Weights of a small transformer language model.
Architecture: tied embeddings, normalized queries and keys.
MLP neurons of a small language model. Each row is named by its layer, matrix (down: output weights) and neuron, and shows model dimensions 0-191. Each number is 128 + 32 x the weight over its row's rms, rounded and kept within 0 to 255. Numbers have three digits each.
A block is one neuron, or neurons of one layer that tend to fire together. After each block is what it responds to, as a language model described it from the Wikipedia text at the highest values.

L10.down34:133070124148255072149151117195100089095077171114136105208098089122097079121158079142114182100066123122099076145102137104167186130077170184166139127126117111117105156125145117130185179141144095144099122107093144083111147117158121091109151106137140093174121141095097152122120095159059138120173132136147130141096120171137131119098163100118105181118168095147103106083169076098173153147136101140109147167161120099140095122108135150170148075154123176206095093118167106150132114111101152189134153167103147146143201116130142153122127133077080121119125092153112102127133135092175147074
L10.down41:152179127104115139095122139184150089127169122133102118122096110136152160171072100168163108096146165148086104126113188229133130144139153134117139179092059082068155150163156177133128080105121094134095126091155084108115115111118114149120086066165103132103103113122137126139174176177153125101135172105162105134121080100163106140080102128078121111183052072175123108153120080164153182153101173165128146117109123060191127105175078095116049178134135136120117105205120116184093082114137090129146066173143156069139099127179151104163109120125133117095075116172148147157123139152131121137
L10.down63:076062184153095131110134167088096170110168113141147109081130136137112097160255152156145145086131163124138156140125130108082118137109130111126133173137129112115099218119180121149132117201119101110105154104125074122193049197077103123172111150140133146190139124156161131101127154151152104090140170116147106163136127120146119123084074121127152106117156143143097044147188169143122117074089146122123094091142109132163177124121128091098146103134076089117186080166099157120134110129099147093096140149111179143131122117159073082079156148138154153116108139133145123091123104138093111139
L10.down161:101115116114055130134141121078079123096123157131110155154066135138148088080114112099152159116111084115136178128095140089141154107136093140120137161163056150173125101134106167106155128126128133179114151121068148148077122163094198096154092150118148129147128048063090128177190113147116133126164123167169170159113128087131104137155107072141089135145149080121147126123142158023141124063136101113100182116102145130124123145109104130092148100171124085138212108150091120111164165108128145204197188096183196137101110135186140128163074153151105171147124077136181155084146089165131164153
L10.down289:145095129098144155185074147072185179110145186129115148151068109156106125142136069087147157093177114118156096139153151110059116199111158149106184125099133107138104173160152071129149104115148162134168130144171146108117128133115144113155148158165167122128119114171148125131109136108168101134105110145127104166161125083160091128123186115131103163064133163118108117177106110107142098029122143144165091103123122154095165154128109093117059119153129132168171079112205177085053134114072177083095121146122138067210101135141128073076153070081081165104106158181099132123118111129156123182
L10.down377:144127112135155105138134055191059165129126158136155122105171108125098092124255133123109143150103160134161128101105134127090117152068121124120132138121130103156149149122136109099147132076120136112158175130135129159117143159120114172151138115121117160158171109130115164095121130161073093121074217130116094088126147088131107125149137132106151121156085134084037118156169176118147164127142112087194232132131139113144112121175083150132149084130223154093194097116068173127075166142085175142130084175154138110102060114136186147163102085082115136108119115125069131137144096117170124141
L10.down453:087163047128114161147183152154180149092141140131117132115142198069142157137166130105110194132071089144140131100089121142114099147206118179108105181155058117144155088138103189086162186074140122127084116130161099151150069122088145095181102161089130144132110113089088188148168115117135143141167188125162131123096126159127162147097111105127083149117120088141108104143140118073102126117118162118081154139157145161119122138111117149077129099149091103160145151149085163174139103129143123148158142162178105075090086167165124121106117135088105152076145172134126081060153127201146093105
L10.down549:098103101082102093120087190129088152113121113104112180074116077093128089137178158119119144086108137096126130135099093069094132141181162074087137172132128130125109101144124147103071122193180088138126166100142131148114111104187117146170096139112124122140171180143128151156160139087189130115091108106113107136087134157087210190113183174122138095090118082115108137154088116125085155090065183124134145168096100131136134122114129170071151188146153124081120130164162144144137146133134119132172120133144059088081161112143088141115182085133146167147181152135097086136147049119179150152
L10.down575:123165167162122097121126134169079094134096099153177163162088111130071111107255108134117119068128118113218100114147079123121130169162081106157172208147117147138199142111102116135175107075145142093124118108120123113143177140107156176168190146185190123142127116115132106170123168129199153110123176143144114059161133184105102127076099107073095131113149134157100164158138164110129107119124148095097117110130163154142070173114143139094123135127128116101113134079127144099123085097098198116111078121105136096150123110134149140134155148148115110148134104149126110148068107151092112063
L10.down587:173147108110127202113131125148103095093117140109150119133081080103211130116255097105097166096069107141158121086115137151067119107083119148103094231139158137145131069139133160117115162060128114221112082111112168125106113135080120074078193187119135133102149062074083127130114107146082103179143187174130175128075082144177147084171184123136107169138118096110114143125156133091119105133136133126107148141136100135134129119205119160152117066174137122125185166143165138125103148049098143166156105116156128153166134120152116105133103123144115138129138126129150134132120156132141113103
L10.down611:127081151120150118142166122187105091135150104136095114131143141142161093115106126161053158135120153126116125141128142111185175160151136153067096157092101173124126121114101155153115164130090154087125148058110117191145094155128083121172136137182148107176129156118092104170066155164131114120112120157109176110148180110162130143158062083178123124099159121102145081103110127164127110109176130097142099103153132164194140111160089151155187094155088096119137121106173098112094155126190144133049153178060130153157061100105083135082094106090110174160141174084068077102160103159067105141
L10.down715:142100143087124142151150171153116097168139144100123118060135127108178197134124144193175173100164133103136093138092159119122107085142119098093119154107124107079117069129066165166122157151117058117120115136128113145148122120156111119118140146072143143102133144149094123135083158134164129123118136177102216111076066122142154142050109138094182087225159117098108186162152100146117147147117143098185164176156194092166078116121165075110146085133149107136153142174158112098119170073151169069087110160102187155173106116113104101114168071140131132105146140077169106169135076134073118143
L10.down725:105184105112111138154156087113151176149105146169132107153146111054107159121090179147139095155136095152113114156125180132132103180124098100104184151093123130076139129093149173102145111116046148185115151142137100129082125092130155142085147134139142137127094132121105127099161130169105121109120096069141105154146096103087164098156128108142170158085117123136103145076134154074123096146155130145138153156080117102130178187138080106243142167126096143163127078104156086178126105113087137112125139047140119081142130081148076158121104107110060125122126149089153153152161122088166165155
L10.down809:130098178089180115116135134087219119099113120133162161140161054147177121141090127092154083203129079144161131151099138075186105136206140163137121180096122109177159149114102089107141187129168180155090135116129155103146103124120120108159128152117088133139167179100143175064118066093162159148183150102136161132137152092164126111125113130169106154105117118132080088130151067156098136110143118121090054149142118160124156120122149114149169121143163129159176111113114064068121118188118185168136155057144123117137093173157081078159068123149116124145060095136152150107088155112084100101
L10.down810:174098116108131149145129120131114117133130133105170136191104065104138121121134149159084113149164077124090140077191176106126182140051153171143178157140147152128123156136133083100170117119112123164158121145107152103078092143140159083104131127150111108055190172138160118066141154168109105148157069094090119153147135156106169130137124110133065112071123047127098142128157115177133072075088133142118168188157124128077178152118117082114131171137109113215167157123142149075196091104117110134117169091198128107073103174105074152171138126156121139175108134142091087119128158147145093128
L10.down867:152133087118136074177090058087071157140130170125192140105154152114153110128238076124056174173115126121129125148132135132106120150080129119169100133158128118172071134068119154144158175124089117087158097143190137161100097168151065100157160125119198129146162117102141121107160152170087105136079115184150068135146110173117072151115170113152153145114107093109096185134170182130106135115095123136161208101109036092162115162129111134149165112174156100119135109161112126116152122134151149116159143120119140097149127129155140158113084106191105117062085088117133139107157153076126061125
Word-final subword pieces

L3.down194:171183102110126155131128095096105084148162128120115121113205114104101150172078104112148129105154103120109031117092163089084109100152151112125113121152102151122131166183088153146141105116107108094120135190115117078132138122164069071148128131081125166071126104093152085052092118107229154101137127151155086147171117178125127117129233126083162103122059145161122147134094118153205147145164152153169129118108140142206113143088120082088081094108101114136116126189080139129150125126140186116100094115157129109148135155118180052151113157107101182139122105061088134121142089104121144176
L3.down226:169134106154227145144183167110141099131160156044186117104118099076108101121217070078189137132154085153118101098154168132169122083167148121121118095123109163144111094102121123107110126065140159093148105159178086165071081162130143147212139161088149137175084092119160137115118119153157101118188163159045109152113074173101092088133143086164119143050130139136160144124111115168171092162074122135128170080145117144119142142092137150178130074170106092140082093147119175180123107104137097125114127077122126170117064149128176088169139125121153089118159134172128131112144115139110162175
L3.down434:161101130106117117059075200154166101106132106084117172110091114131158145204120148097120073165099082143133082138161145182105179126088176144177141091134078172140135115118105139178158124126146158178082147149139097070138123090124152103098130068156128141127092125132094061126213090098139118137169149105150130094028097129144177125101076164174170092169119135119144112171082038124158130144096132117097129147124124133149113190125083127110132096156150185111113180122140102154117121101154122109139206168169102122097132120080188115113162106127107140103119163165135146101134107115142105113
L3.down494:150170109146185165106152144056100116160148104079177105101117095116110100142118137123135101123193148150100113125114150145186098092164138141149165060103106143160082122111109105159142171132117120125178166175170107123163098153098154148126060102098140075056111118111134070136173174179093112118148062142098193143098078063144112080133117084149145087156119143169163157152117135171142083096136097160098135117088109095160146129173105150134128117163129183091093123156044194145129086060142137113120131105088131084114112190136143066170142118145152128100196160141136076114135141151151187193
End of proper name

L10.down142:094157119080074105141111177091135137141160079181159114133117107134152130090131096160125177140139087122115162120160128109157106139203145141104125157171140172184125125141134166137099120098139101096092073133071112096103064141120093094154163184124134129114105099086074119154155126088161106123169189152130189143056142080155116123185132157128141134179117164155147119157113101103121108092113127107132124160095147166148122143085111117115159190138071111129125131110132088133155137098076152100175113127090205101135088078135126162147117141108147126101145096138149120115088142238083095068
L10.down155:119071137105092100167114125138125136067134190194150140098137122177132160101091087157167113137120106112158113162141130176114121120089094149138152075141135110156114152062161151174159126159059147104138082163109137102165151125151106125134182114114102090124161108091141071137145164089149117056098101160145124166169135142099196157143103143122132107070125122110102116177120115148154116140097144130129117094097085139141198122187094041127156146138140096113169106095157139080142112143119071158132093118156135179121164083077133062128163188127109117100150089080132120198171107116071172115
L10.down202:113188143068151124117070151141128182128095163085091154148119077158078110168143092143129076101119119124082091102108106114119168093184096139132128167091126083099144095114150110167128141146141130167124113131086119120055115155152083177119143150138103165130151168114162124135094100122171120128109111206121166133138157180113126180176112105118122093162120141108162127046085085106136111134112120026103181116095117120190102123155181095145157177159114077084165085076115175123105150171164119181063130118128105178164137144156103169204133158150121139090127192129176169120097132205117153193
L10.down258:088194096103164178135182184104111118119114135144168102103115101110130132139119140079116173082196112101074208152111110152088146109132171077173126129127142172077156159116172108082113145138122174106115141066123099115103174176127126139140151121171106126149103128149112082109184134055143165131137117096198136140088120146151133112140126140082145061165149134144121113132115117116127145105104148157173123241117126073108140114184049097172164174144133124114121149116166138128174119112111178125101103151112128141106179126056067156145164103090153134122104151123170180101162109066131136169
L10.down266:108149186173183128083085159087154146122125181093142140210144145117148186112062093171133090180113121142150146134144155111101105137107167069132138173096121102144061089096183129134146139183089108155127111156138098015136123160081098190138124113129134160141113081191132196111099160142131089107145112148136133119162167146146146199108053155118173125067122113180118154127149109137127142154054122092137179086101111096143140103096146096139162122122103096086134119093166174147095072125145112109122099182106132160162081150118079089190140145129069165108097137145130153117118127051151129161
L10.down345:103098049196071101119130065108175097182121086170119100104175130112110082102167088120117095108130169145154097160160089132138198123168159140157142124090155134117127092077121147159200154117113134127177148125150159125132155147138129116150112126093080111147087131077117136097123124111095150080130098143103105101204100101157138119126127111133150088071107122122036116077100142127123156188159179141170124147146077136176110083185085117134149144112151160144142088163115067087098131164157080083132156157120181097110108112128168164172118114131186124123125143185160105103098070061140134165
L10.down354:110139173144122130112124083140103139117142128189080139065100099128168119119173122127172156145133156159127109113144143165098145125103085133089075214108118124110129175126146131152072093172086203182169097114137118141104094098166124088138144146111128129099200085126119108126094093092101175088135129129111111199168163088093168180152119115163147061113120179149151096100137138175168111167149162158108108158138120188114196115125110079064117130100085060155135057125139129050161107156140065140090172100156124136092136097101185122090139157122153061125142123156120162179163136083097089115
L10.down436:110131148111108150106116133129155131131106198132115108132146101126143156184035118127130095113143126119173120080146128068159101088104132179147109232071152140123160065092113153100160134163110091137173111151149177161163116169094123131061098143106105090093106156115168120118116115114148092095131105148207115113133128129106147133104113184093147176153104147115084161191129065151115125163107101103151105103098109113089088161135143122174155099126142109079129097157144147140112156219140104068177134096115170072093176193071093152060095131124169114143177104080138145162114105142119123101
L10.down442:128105166115173166174129102088108123125102161094100155105103091129232116135166112096172133123039113106100134067154071135099092134111145081079108144129121168101137140167112107134085099151194158138153145122149103151110118114106080185130166114153151170107129147108126112141115130113116104086156182142149098117151094185166087070155160194213122189187104120120147114142139124133164181115135077149124096191117089176076119162089127128087113147107124079160112203089123102147110110069134044112142148156121078133163155135169136135106166142126145141109118177144119116124185134141174142141
L10.down535:111130129079170136120155129191175121076171174109113151117094106165145192120219120108130158043115144126106151127124142142112064100178104132119120173179108169116118117070123092139074122144128088134123109112133100158149105113165132170081120162104142126130099137105143120122147094149092140064138149181150142093139148168044173150116154133126105127166062120138167127121184118132143112157109147198145130065118161145129150089141160144135110091117087141126147154063153143068180192125118100128084180170100080153155147110064142130158180104161111145097069066167113104126156168111134129113
L10.down565:135105070145135104151076175120115149117103095095118159144133158202118124180084136120113122096124120133059180103206091098077130138121094149143091142158111061156098077113172138109146158111129104177103122129081107159119143074154155132160133144171165119108116169156066110111180089106126144101094123136161148111138139186129127176104147078108067130131110082078138163130098104144125054104124128143162159150115170168094062160130164121080181175179113140136112130143147161078106064137160214161137150187193084135117114111154086136123135148126130167116160128139088121134136087111086160171
L10.down596:168170150090110135071179149098137185095130122152078149161074155118088146130050098100177149087129083106110094118101156155101088145171101136124118076114130121107142111109147095154073166117100134132165175112148166121111173128121149148136136086083125108103149122112086150113158087118147119106182149190164136094087150088114179174143140100111052061145108099143081141080122134203132124106150134092102176107142046121107159126137129144135129117163115140120134113132144109116166112109135139162097084188107120141100163137143129188136166125085120130094095107127176108112097121071068192180
L10.down626:139159142112103114133152076114094127121136133146141146097122180084127196157079087053160125103159149105084135145128107155156134092067165149170129164218145124061089121115134116155151069120063109122094076155105133184098139128119129181114098100154117121142134140157135098144174123104148156067115105123130098142133147113153173122153188106177087164118101171162117148070142134150200127093092063051114131077097118123050176155107147091087113137105154158174107108119169162134139111145116103153138105089128156121134096135119119189108136060170150128130124157122109079102131123130126108061
L10.down719:140117097163073165134144111172079125161081101155104158060065177082114148160151131120111118136173131110210089153123109160157029126117124123201189114193122134093121092151134172105153131129091110165106124179160084137125106136141145122146136088174093132159155070111088104108130084120207142138100145119138157135165152092117064106080101132077110178103042144086089102099117116130066115130162132136124162140166084136070074161081128097164116108128141194178109146141099161095153136102122171159117147157147165125109157132102115129111130141179161075126169156168155130090123158161134139132
L10.down792:118128162154091120184105165139141137121128124141128163143144108163117118144096094127130184114123143030056109135082173187132090128156105133118124091107131031131170114143150100128193175106158113149118127139086113140107119125094139090117175113143097132221074135150115064159063162076160080142193191164087147096135111134164117107148188096169161149119110176116108151111089114072109075129134152139157099100181128140119171197112118066119180155123080173096133096126098190132126112153175137144094103153099160125085116135155114106134091109127163079099111124174100137107152106127095121127
L10.down824:202150140135074129098134131161118140130120066119156086164092157112075128114122156146114141118140131129148143095115120153121094146113220144147147053132124074152082178079131161100098122118087080135106131117161085129141119139097145082131124088122102172121124155163161126096098173147125129081109125188120121136128128159141134123151159167131173131092098079125127138171121054137067114110101099119132084113118075101140143150145097080211046114106130045120170158089156119105131178146074126101193141164143167146148160162091067091166116161174104140154163153196140149151161147167163091070
Row-ending line breaks

L7.down831:114128039121175141181150106104162155160089124094196162085104104093133122081109172190147125141096082119165087192079119168151138122165161136152150149104173096140149140127069131095131121153093138135115090171149131143077126166196130166105094134095130130119110135188156109070141128070100129129133134142113074133128089141090188153128110147166123140102142103084197161143068156090133141136212118123170183141106149146123113130121130059150131106121148137121178144144142142101174135147107112189133136138076127075112121154181122128079069118115121176147148139112110143147086102131067134115
Word-final piece completion

L10.down42:066178134099129076133157106155095075109241109148175093124146116151119098171111120086135129167119146109087146174139122152157130082131150077133135114151167132089157070144138114165124142143119195091165146119058138152181134138129163080089105118173074145117151129116142097150110108112079144148124111097116151109175138105122142092151132147162090171162089161049140103094108135126144149129132167148135093162073091148123077102092181102045093116154107118156144081097131108155166127161099176147096178145184091096200094090094167086137104096147176115099076175160154111123099127169124068159
L10.down64:096122161141109110088188119181114149109102123107160106120112192077098167154086163142152139100167146185067091143150136088097131041166147127157137178142155154109185122112142141106094116062188171086084117125069149162116149089099102108082105135148173090236083106096146125093111121149190153091163096127143133147136151170133122158096137166163095103128054116147102125133049142130077125102131178090146169117084171142149146140109142133139106165150099166105114167145154092117098152105140161148132087114126086103121188142123150145173135123164078118094148120154118142121111128153154094022
L10.down212:166165162115142085171132199160106132146142129130118081129166175129129197131094128129157066196131169149140083070117125045102133145121127154138206124113131165130101071158197133157124146120111192095131147099072100104168143114117130117135095109135177155152106143091121084173107092125158095187119179162121122138118136146069148151128169122124127146098127227099119121115115138129147113121146125134106100159132090113145138110141054116113166081092115128119123153158051103072148104146108134112108090139097098153178116123137138128133174138170135195176160105134049123078079122158157110105
L10.down255:088122135111119120076075137115134149177082097136162178167100160154150105177129169148087094102086137088140088151117181097087129059083160146131064048210115179130107144195099114106137134142163124062197151170106164103135165147156054134106166117134161163187137172149151107142094165114096139150130108154156075055125159080124111065190139161127156112129105138125142072133124113168121190112140093133142131152103114117108102109136158143075090150162109167128106138119121108154120164070141154123049155135111151127124127090134148124125151150140123165125144122149177118103140176097181208130
L10.down257:154173124070135135064145132061099114148127123130090077118171086133203104151139133160180168155204079185130100161045123090152175093146117096148099120138098131170116186190113123114160149083105093080077105096153133141117111119095119064168148167147089086153160082137087127102149121118139163114132155100139123178132093161061173166158161101118115085085136125120135063166103131160165096139106177138103123111144120169126146102154138129069138149126121158194196178101123145103105074153155094170146105159158179131116103131157132160170143152108099153078148121170144153117063112169113139140
L10.down298:126117134108082148149139115143122117079130099164169142133082215112107172184138108101178162143142137048080130092104144126124064210125153128131092147147094093074085098100140139239130076155061076096145126100162143129149079103157166103151108084101118096113099109141143157150116168088115103165146112099110140188141126102117046051139123132168104111086109194141055096103133221134124124109181138136092107112172113139165102134081124116136103149131103171116147184148104228110165157122112137129113142145161146124092114101133060127140163097095154171119118124186120167086128135125140107142
L10.down386:096138089120088148114118125086086121091128099174121127136163122071142089078105138183118114146145115095157132143100149082114131143124152162126135098127165131132156147190154140137075075146170153096115106163107162062162105103157126123182109107149119121217167120053097155143124073086237176146141118090156151168071125204139130106101136152112167094096079177107076095122158078113136165109129163102085116145149131099148122101115080079141077128096107159137168111156089115157135168118121170125138124098087099111097070140106162112218119160186135156089144161121174133097150101121144127080
L10.down427:122140085128120112137157143115059129173080140105138120080112169156094069082094158117123123185126109092114079130117178077170151121093082137133108123109097137181155122159130114126156112088089128124129141079071092109177074152137125159116116132181108113152137091153160142126151172170126077191086146132071130148153123152141153176120143131167131144087177105113140148143130107156084133103086196151125165099137145132157137071176097106086109124109227128123155126117158189046175038078130128119115130183098081134078147175183114174115104141136073083181161157138129157157080041161113101132
L10.down484:150200078135108085129136089131039114144113114151091097124174119145182113131075151121139133150103128179113102201136120113207102122063130112122095071093106119119088113102088159114138101156079132071085118077088131202159155107175141143090150132138116093178100095176132164169085138128151178087125132123140123187120150146146111151144168115102140114128055099105061085115108131157143122153163145162126141084141140156124122170137094111219164122109102081119198200128064139141143129164064140209121162102119171129166139077143146171160109172093129167107103125076145167137145103172129124139
L10.down539:140084101107063160150119117086131142171167115128125115142190111170103151119108148137106085154086112099133098105158114156122108161100115090155153115118167157132134163107169177113103071174165094136106154087163096165124133160127137166108113109157144117160156170072139098110091085113081117155091179143102162120147097178153137133117101125041161154116109174133153138137117169099084086056138154201136190189118159160115094100089155122163176083125153061175122200074166112129099190126105103115097073149163142122118144121115143116172107103147120124090107117133112114075157167083139143177
L10.down632:085135150081161104089139136126104133176143098145149152106117130127154114125133129118153183109138133116149171151120171125128136133155153122170127102175119131089126126145152094143129042100157177134152172151117126126214111100124118108195095141057094103146213056149131162119074139137209126102146174101128148187128124164130167117088157128131183103140124085127076071096072137137198162070095166079075116175103143102105094157149129138095140166115112148114135093166138166136093151156149164106127089074153057100096112076040162100119138106123152163135122144158153125118099159147120075105
L10.down721:167150131104094104132121117133006116128115151105120041171089095107139119182206108094078159169116144152074129123153077086168087155134128166107129131118136133172136117076126102185117102159157122147102105089056131098119105143160121035139173062137128147233122109144140184121087104176167088153145113145127083126113131099150127096151144079125171084208101120041116086100199116138130143139137170150109117158123123090107092175114151147144149146088171159128155163130136107169130121149087110135117095132122103092104117188101099163168095153151092181103121141133121134099166157098157158116
L10.down769:159139109173091158142122115162095159080146161069148073159127070122141146094160152129103144081130125089138129171107153142151091126130120071168186140121062123152167131133138162157119115083110085097147116106149104068142117144182109161113187081195083158134162137099126135118098125135158106059115150124151113116033121114142173137167170128160125149104079144130106093149135099083119131174062127076103109104081123146135060100125146172161129157133097124129075142135140113161168142138124066198127111108055145102129113185071115161130140120121159136108063119142167107154189078140169132192
L10.down835:149114122150152094116099143113079153080095135176136156015122126141097117133206135103150108166081146136105078112092127166101113121151132078137136161164148109177153180154170147077088127108088140121040087145149107129122100069111131100164151080118122143255166049137118117146139110075113088120149121100191070101086146141127129113170139166133184086119121170132119075136146142134146171159161122172139147144141102111119111138153133137124118089120125160105200164108123134126096100113103116125133138149148104115095142075133091154110160156154116146148121173099127163148162135214126121103
L10.down853:054092083166094099098077150137076111165183130076150174132139045143072127175062160143136113125153117176087115178139142161129077119118104097133128127089112109127143151101161115112120077077131168129093139157101091122194119117122105103125091067175126142109136131150185134110123109106133102124087217148146095138142111152115098124174185087109162176097122138149176093127096131120158174168154100185122114215090090107131112181137169178124128146094148078183141169163115138158132151113093148093206125137075157163136128163115130041176093111158150163113100116098199149157125139106123139160
L10.down871:093150124169130130142119070096116167130108135180128087136151130134122162139015136122104125035141148082178180116110132093157146131125101086120101141200164120098074064112142096104141163150139148054182136204119126136148090168093151076147118142143190160187118102073118132096113107153089166118141114098153122157148106124111153180129141135146089093167075131147108087154166129119151072126111135140116108048156099061129145115107105160134170063146115140121149133113149171157157129091100160146160126160174160082106104158143109167112126116072168111070127113121086129151117092101069130165
Space before numbers

L7.down252:112176128126149110112131101092026141139094134097167152142125137145165155126140122138100136110156094096161155159079164167168035151104104135160124120130116121115103093145123161098126172118117149066092107139146119060212097142146134133147092111172099136198144050151141137167053123118206135151141141134152123166058121092117093096064123142164169115144077165036130052101170137150137136152105158144088196163110129148156165197115110158142088168138068101128159138128115118106099124130092130134139100080115120088120116141047171157166090087177105155133148191178152099118148093103152129115
Spaces before a detached token

L3.down209:209139113100155175161118162142047124095123126160153131116157119118123125067132165143122162061090143104121052178147077125075101129098155109080162161146112164162125145114087099146143188172084097143184159146108112145119148152125097154155187177137170102129163096082125103108117172127119127081112189157186069135163100136084146118117086130139153082128142080109133128140217195208111096112115138139127074141193086166147163151164115117099144069129158119150116103090116161132115084069114137123151089132068165119129115125142112154108135146121178156096100128131096102136153158092074111082
L3.down449:179049116131147158095111194109120085099130085130183060156160082122174089112107160123121130129142084111093216140175071107087147101079105069111146130172104106153123043151082120110156104201175135162087162128145131078122137139152116138116110143134151093119160096131139142125155170115160125111117125062184133112095126078068077106102134104128128095183162133151124126129138139178089150113164105160122157120126160111151062103138143106094134113107164089132126135127137112113129153086117152173159171154157178151088141164161141206132166104123037147145097157183133072178126129101112167088
L3.down751:179162083056127082121179122060110138136109149104178122151078137088097097125157099097083137082098153152151173131109155170122079168096098139159117145093128130156126091110118118138151108173169157126100102114174210124132090132101142114110136121085150094116147125137153175091172085118053112151164065158136112211138096123141141125121136101195074122156165133108149102116097106118078137114130153175125104082100066165120107098156136168153139177154192124126171136094124099110150127108076158165149175137171160139211170116122147132138060113109076088147071144188103195174194200129157126130
L3.down858:139153077112160138155130123151172112089121147145136145175071141096169113125158098136120167132045107167121111100147135095087127066190159076137076198107104168112144084135120163156107188090160125171125145152075152129096141097143099136105125191083071102104181170090140119013140094162130154111140135093144151080166091155111096162111078136128099149140174084103150133118169141136143176156115102136144117121146097135082131124113175126117168089135096161074162157080197153164136177154146067135132090199101127098088132127123118154082114137114105176088118153133132151128110139146069106089
Subject pronouns after clauses

L3.down435:137116143071115172140101110132110119106110128200162143066091127103111163108063129151158106175111086149135077099110104130105107172149179138126147143161099151156097165166131109169163164142121184186132168120122149091152092114143197152158096108135089096115176101110119113086085054153191131105143098076126116153106112122101161109103165109068188136101132133113134103133111113123113084101072169119088115087144174140165146089160096089115069145072134105150120108107165110098146109119156128135130154117125117109058146078077126140145167185149111133094154154146101162120212154149138120098
L3.down475:135131188149182154188170127091158128143150188152152104128100160063156108111155104095186177106157126078207125120112135155152093136162150141135046113137116129140126088148156092119110111115125202131133123162139131114083122168097102206173133159158107117115106043151118131114119072106168110136148136120071070125085066135077122158119114178119179138109145146121126080152140151106111129080085181120128073095147138138166139093111116089108080195104171121167137087065171133118089087119125205128209112088143134146098152111100185090099130160165147115134062102101136150117132145160082128113
L3.down479:090168164129088160134129162104165114208118152133098106121126136152150143062108116112156160140123080087192095121113112110114138090113070146149112105130190176157144099112154102124078111131167166088090159190112095129092085138115147118153129178197122038154119105162146123114137115046103094114109124163136037120143157119150160121138127075150109133145066133130167138142154139120104110080149137067098103139139080094129173148114121126110122173105096114116139094176161129176118134123169136124181124104096203080123170070126130091097103121165151156135092147135166178137166124174110079108
L3.down481:132155103154153128194174119119125096106141173161130160169102133101135191113114125133142125157148128122112091050082131225100110175197122056124113170125131105100130107142144106165152136116149119105126088174195089129120148129121132136163107119113099151121114066096133094118140079084180137144100165083107163142153134109134157154103165110150102134131153116163140082079075162146136106145146164112123088084218117079146112057146124103069084120060120124108152105150168130054162155108111120179165139052107080105119167119091098129166089175145157117117123065137110136076127134120127158096
List and table line ends

L7.down176:107128146105127156158190124054144167126167122161200096130089109117162132153074147121178137120090165123116118093132119121100193145147185126112075148124056157129109169073126160099067166076091131115164124168085082164132132151118162141120077142097126100073101094132062115097115162137128145090098081129160185149116091091153093140199128169103124138167113136128130133163101118128114140081132219116098140097117174147251115104092130091158160149121142150078118069181117106138155145161109139089126184146084192155136110147149148103156067088148150119138063128163094179181082137140095136184
List item boundaries